Weights of a small transformer language model.
Size: width 640, 10 heads of 64, MLP 1280 GELU, vocabulary 8281.
Training: a variant of Muon for these matrices, 9621 steps.
MLP neurons of a small language model. Each row is named by its layer, matrix (up: input weights) and neuron, and shows model dimensions 176-271. Each number is 50 + 15 x the weight over its row's rms, rounded and kept within 0 to 99.
Before each neuron's rows, "fires after" lists the tokens most often just before its 100 highest values on Wikipedia text that the model never trained on.

fires after: "1", "2"
L3.up201:69 67 50 36 29 51 98 41 60 68 41 27 60 33 46 29 52 58 61 45 24 31 46 53 53 35 52 42 37 47 48 50 58 48 41 81 69 26 60 37 39 56 54 27 73 38 55 87 35 55 43 49 39 53 30 44 52 73 60 55 44 43 75 56 54 27 68 27 56 30 52 51 46 62 56 60 71 60 64 48 74 41 26 72 76 49 60 47 44 38 53 50 54 33 26 51

fires after: "0", "; ", " | ", "2", " | Pts", "6"
L3.up875:40 50 45 59 43 61 74 49 42 45 27 44 46 60 53 39 48 48 72 18 54 33 57 73 64 57 68 41 50 53 45 80 32 44 39 41 51 37 62 69 44 44 74 35 31 36 43 55 24 60 50 63 38 57 54 39 52 62 45 26 41 34 95 62 41 46 36 28 75 49 29 53 60 08 57 57 39 71 14 30 53 58 58 45 74 28 30 49 42 51 65 40 54 52 46 72

fires after: "\n", "- ", "978"
L8.up804:38 46 28 33 46 62 19 56 55 37 37 55 50 36 66 00 41 20 59 49 55 54 41 39 33 56 56 34 37 17 33 61 41 61 66 75 40 44 65 50 50 76 53 70 52 55 54 41 26 37 54 70 64 58 39 29 96 70 54 49 67 51 40 46 59 40 42 51 48 45 52 37 56 04 46 53 35 21 33 50 39 63 66 52 32 73 47 39 49 88 57 54 61 47 48 36

fires after: " |", ".", " |  |"
L3.up1218:61 49 49 74 82 20 53 74 32 56 54 46 61 38 31 42 59 44 90 54 37 31 36 26 66 36 34 64 60 48 12 65 52 64 53 48 62 47 49 38 28 55 46 37 56 65 38 71 35 54 63 61 55 57 56 60 56 63 39 55 57 57 61 24 50 42 60 60 58 52 68 51 43 45 35 44 89 40 49 43 59 45 54 46 61 54 59 64 25 47 47 42 68 67 38 66

fires after: "1", "2", "8"
L8.up519:47 47 48 55 44 59 54 28 38 52 60 41 43 42 31 54 39 78 99 68 45 37 40 62 36 39 48 45 38 31 46 30 56 48 49 45 41 50 66 63 56 40 61 77 32 55 52 59 51 29 34 45 67 29 53 53 50 66 60 43 62 81 27 45 62 26 39 55 38 98 31 48 49 70 36 51 41 67 61 94 56 52 32 65 54 83 59 65 32 59 35 39 48 44 39 70

fires after: "1", "8"
L8.up1146:41 47 20 59 41 57 61 27 75 73 73 35 52 63 47 55 52 21 54 58 55 18 56 39 63 68 50 31 48 67 39 61 33 54 43 42 58 54 49 72 60 44 69 43 33 53 60 60 47 29 75 48 63 36 51 36 43 44 49 41 43 23 46 12 15 56 28 36 63 70 18 26 59 62 62 51 52 72 36 71 72 66 39 58 53 99 56 57 47 37 17 52 34 54 43 42

fires after: "1", "2", "0", "5", "3", " European"
L9.up1180:67 16 43 44 64 63 42 45 50 53 61 37 42 45 41 58 67 54 69 49 56 63 30 55 30 45 78 48 45 55 31 70 61 69 37 64 43 32 39 50 68 48 73 68 49 45 45 50 66 44 62 52 47 55 57 65 76 33 45 51 38 33 73 50 64 68 43 61 46 63 82 32 85 46 58 29 88 52 48 32 32 43 40 46 39 41 51 47 47 89 43 55 39 66 25 43

fires after: "; ", " | "
L2.up441:67 39 42 77 54 65 37 54 76 54 71 29 63 54 21 55 45 72 34 41 62 36 44 61 45 73 38 61 49 48 44 47 53 49 34 51 45 36 38 49 58 64 65 50 47 51 46 46 44 78 55 33 55 80 73 67 58 46 19 43 42 37 58 50 41 77 61 38 49 35 55 36 73 69 40 44 24 57 42 45 56 50 47 36 62 40 45 35 39 32 41 55 22 50 42 67

fires after: " G", "\n", "- N", "- ", "r", "eb"
L8.up215:65 19 57 91 54 46 25 28 34 51 27 43 31 38 86 17 41 73 57 68 55 46 62 07 27 37 33 57 36 53 55 76 41 68 29 51 48 54 62 50 48 49 65 48 33 84 64 51 39 54 48 28 34 40 47 53 60 46 51 17 41 47 59 49 77 58 64 46 73 73 57 37 28 43 46 64 32 50 62 82 33 48 65 64 48 61 46 41 45 42 67 62 60 45 61 60

fires after: "\n", "| ", "17", " Go", "- ", "15"
L9.up322:41 31 52 44 63 49 42 52 37 41 64 68 51 54 54 23 47 80 49 76 46 38 58 52 82 28 45 32 59 35 63 73 43 19 79 47 60 63 60 76 65 59 50 58 62 63 67 25 20 74 53 15 65 34 38 44 47 54 50 39 37 61 57 53 53 33 55 51 49 99 39 57 51 61 27 60 53 53 38 31 48 60 51 35 60 09 46 30 47 48 58 19 73 76 33 69

fires after: "2", "1"
L9.up675:68 42 59 42 58 53 34 29 69 40 42 46 58 43 45 49 52 65 58 48 68 42 52 46 40 59 35 53 66 41 27 60 30 71 44 68 52 62 73 43 45 91 58 35 31 63 54 48 32 41 44 57 67 50 35 42 51 62 44 79 20 43 39 61 51 53 54 48 47 35 40 12 42 46 73 48 73 58 29 41 42 55 62 72 80 42 67 70 30 66 20 41 39 39 55 35

fires after: " |", " |  |", ".", ")"
L4.up590:40 73 61 34 36 13 45 71 45 67 48 45 29 48 63 50 32 77 42 55 58 56 61 50 48 63 50 55 69 41 26 60 53 43 30 48 61 70 53 46 32 77 50 19 42 67 48 46 35 35 60 54 76 54 35 59 56 72 32 53 54 51 67 59 38 45 75 57 45 35 33 62 56 35 26 88 74 75 24 54 56 58 57 58 79 55 77 65 14 66 32 46 68 73 30 50

fires after: " | ", ") | ", ",", ":", "2"
L5.up483:51 27 53 53 45 66 29 53 25 44 49 52 49 34 65 70 48 51 89 24 51 29 36 56 30 38 34 62 65 63 63 58 52 73 42 35 44 48 42 52 55 63 45 33 41 81 70 51 49 55 74 59 52 49 64 55 66 53 53 75 47 42 62 32 45 33 53 54 25 36 21 39 40 31 38 56 75 60 48 10 45 51 61 50 64 79 67 38 26 49 30 42 59 57 42 61

fires after: ".", "1", "2", " #"
L4.up500:37 69 60 36 45 45 71 53 71 47 44 47 50 46 41 32 36 62 47 51 53 49 27 59 52 36 08 37 56 68 48 50 49 44 57 53 49 59 75 29 40 70 46 80 67 52 53 60 48 63 31 67 60 50 52 52 52 43 38 65 48 23 54 45 31 51 70 49 39 35 30 46 30 41 57 58 84 46 63 45 41 51 43 61 55 52 58 15 42 61 57 74 15 59 45 40

fires after: " |", " |  |", ".", ")"
L3.up181:45 46 56 39 63 19 55 50 42 61 33 47 54 60 43 19 61 70 56 28 71 66 70 35 72 38 23 72 19 39 62 77 38 85 53 54 75 33 58 58 48 64 79 44 62 45 80 46 63 35 58 76 49 37 61 56 67 43 41 50 30 33 66 51 52 48 45 82 43 26 47 57 52 49 35 26 46 55 49 74 84 57 74 58 74 58 61 60 55 17 70 72 62 31 35 49

fires after: " T", " m", " t", " of T", " an"
L2.up765:28 60 41 51 77 70 64 75 51 68 67 78 35 71 42 54 44 45 30 52 26 77 55 63 68 53 25 89 46 41 46 63 46 30 54 59 40 38 45 37 59 33 68 59 50 68 79 67 71 27 62 64 51 45 34 51 71 29 45 53 48 36 53 74 32 48 39 55 25 66 61 59 35 34 45 44 58 73 35 49 68 39 56 31 51 64 63 27 53 45 50 55 43 66 25 67

fires after: " G", " St", " | G", " national"
L2.up612:52 51 47 51 30 25 62 45 28 43 75 71 67 36 68 55 40 65 37 22 56 24 55 18 32 81 30 26 47 53 58 39 59 54 68 67 51 40 52 45 58 57 66 52 44 29 17 40 71 42 47 38 88 38 56 28 55 51 91 66 42 41 50 41 58 61 16 38 62 42 55 24 40 40 73 60 32 57 55 45 56 57 61 47 55 58 33 55 48 82 64 42 45 35 60 30

fires after: " G", " ch", " | G", " Ch", " | Ch"
L3.up930:54 35 56 52 54 36 51 53 42 47 42 50 35 28 45 38 53 58 26 39 46 25 38 48 48 28 25 41 39 46 44 63 56 52 70 32 70 59 46 38 70 60 44 62 46 44 40 64 66 40 69 65 72 45 04 27 66 76 52 70 30 66 31 70 59 70 40 54 76 38 55 41 27 55 79 55 19 37 35 41 33 54 79 61 20 37 55 59 50 63 51 76 47 13 41 40

fires after: " |", ".", " |  |", ")"
L2.up1113:58 60 53 56 53 43 35 44 43 60 43 61 41 51 31 33 68 42 68 54 48 47 62 44 65 17 49 60 54 15 58 84 35 76 40 61 39 64 49 40 40 63 40 62 29 38 50 62 70 45 42 77 77 43 61 55 48 55 45 54 69 71 43 36 40 15 57 68 63 51 36 54 78 41 35 35 65 56 43 42 30 45 76 66 47 54 43 72 66 40 39 60 41 48 36 62

fires after: "1", "2", "0", "3", " | ", ","
L9.up370:58 18 66 50 66 40 34 46 51 41 29 69 39 44 53 80 64 13 71 31 70 85 50 19 51 67 57 51 47 37 43 56 64 69 56 80 47 55 53 67 47 47 41 56 40 52 56 24 59 48 66 42 39 45 41 45 36 27 28 63 48 28 37 43 68 54 74 75 71 24 39 40 36 70 49 31 70 72 60 46 41 39 68 50 64 58 41 36 65 38 24 58 69 81 37 35

fires after: "2", "1", "0", "3", "_{", "5"
L9.up787:66 43 30 35 58 52 23 63 34 60 59 49 40 28 54 68 50 35 71 36 71 49 63 75 65 44 46 53 56 59 56 13 44 75 30 60 50 54 33 58 59 44 43 55 29 36 53 35 47 54 51 22 36 54 31 47 62 45 42 41 45 51 50 46 50 37 65 60 23 64 50 58 51 32 56 61 48 36 39 46 50 53 40 60 59 58 61 28 62 20 62 46 29 62 56 39

fires after: ":", ".", " | ", " | +"
L9.up741:37 56 66 39 44 74 50 52 43 60 36 45 47 25 40 59 81 27 68 36 36 62 45 42 48 45 37 60 39 30 45 49 47 56 60 73 32 41 46 45 64 44 51 34 37 48 59 46 60 36 61 34 52 58 80 44 87 44 18 48 67 42 30 68 37 35 31 30 70 42 58 57 66 42 49 40 12 54 32 06 68 64 62 70 76 56 59 40 55 37 11 58 48 59 72 69

fires after: "0", "2", "1", "3"
L9.up294:33 19 15 44 62 63 56 58 46 53 61 39 36 41 63 66 35 55 52 50 31 77 57 45 63 58 64 45 80 46 48 52 45 62 51 70 65 64 58 56 39 33 44 23 59 38 31 48 57 73 67 18 36 31 46 49 44 77 50 86 65 44 71 58 76 45 56 72 61 45 46 14 46 55 76 60 51 47 72 50 58 45 47 60 54 33 50 58 15 33 33 45 34 59 76 48

fires after: " | ", ",", " $", ".", " over "
L9.up907:40 38 76 40 60 77 56 38 56 61 51 44 33 62 64 55 72 27 44 44 69 33 37 34 24 61 18 87 33 63 47 44 60 37 59 37 59 37 61 24 43 48 44 62 52 45 52 56 18 44 64 44 80 55 77 80 58 00 62 62 43 57 48 75 38 74 58 69 58 30 38 47 69 68 45 12 39 33 47 45 69 56 46 42 71 50 71 27 57 39 48 58 27 39 51 50

fires after: "_{", "."
L2.up956:55 46 60 53 68 11 51 35 45 59 48 52 57 67 47 37 41 72 42 55 60 63 48 46 41 59 37 56 45 49 32 55 57 44 51 53 25 41 85 50 30 53 55 43 52 67 56 29 54 56 34 44 54 72 61 72 48 51 52 49 63 54 72 53 76 41 64 35 51 66 75 31 70 70 39 58 57 58 45 41 39 35 63 38 53 38 65 23 47 49 12 76 62 62 45 62

fires after: "1", "2", "_{", " ", "3"
L3.up578:22 48 50 46 35 32 58 52 38 50 25 47 84 45 43 41 42 46 48 40 71 67 26 34 56 48 25 52 39 37 21 58 77 48 47 61 40 26 43 46 52 23 57 79 61 34 51 65 64 31 34 52 50 45 40 41 64 55 32 31 73 36 55 64 57 33 39 61 84 50 36 59 46 44 81 16 43 36 48 26 48 52 52 47 73 60 57 51 53 69 42 41 27 30 34 49

fires after: " | T", " T", " D", " t", ", T", " fl"
L2.up41:52 62 66 65 48 19 71 37 54 42 36 79 34 84 38 53 37 59 26 33 12 42 55 70 53 29 57 62 25 40 49 56 46 53 62 51 23 82 38 63 44 37 43 72 53 28 75 20 42 44 33 49 48 51 55 44 77 58 30 33 56 52 47 56 44 48 55 49 46 67 61 42 44 50 60 29 20 70 52 66 49 54 42 59 53 23 52 38 40 54 46 67 43 52 55 40

fires after: "1", "2"
L3.up681:66 55 38 32 57 55 49 41 60 49 49 39 38 56 35 83 53 63 49 68 57 63 48 52 60 28 38 53 25 39 45 48 66 51 37 26 56 37 79 71 47 66 64 50 62 51 57 79 32 57 64 45 48 46 51 30 10 45 50 59 58 47 56 54 52 58 15 77 12 42 58 41 32 50 72 51 50 56 68 53 60 40 41 60 55 45 55 67 42 66 59 41 36 27 75 46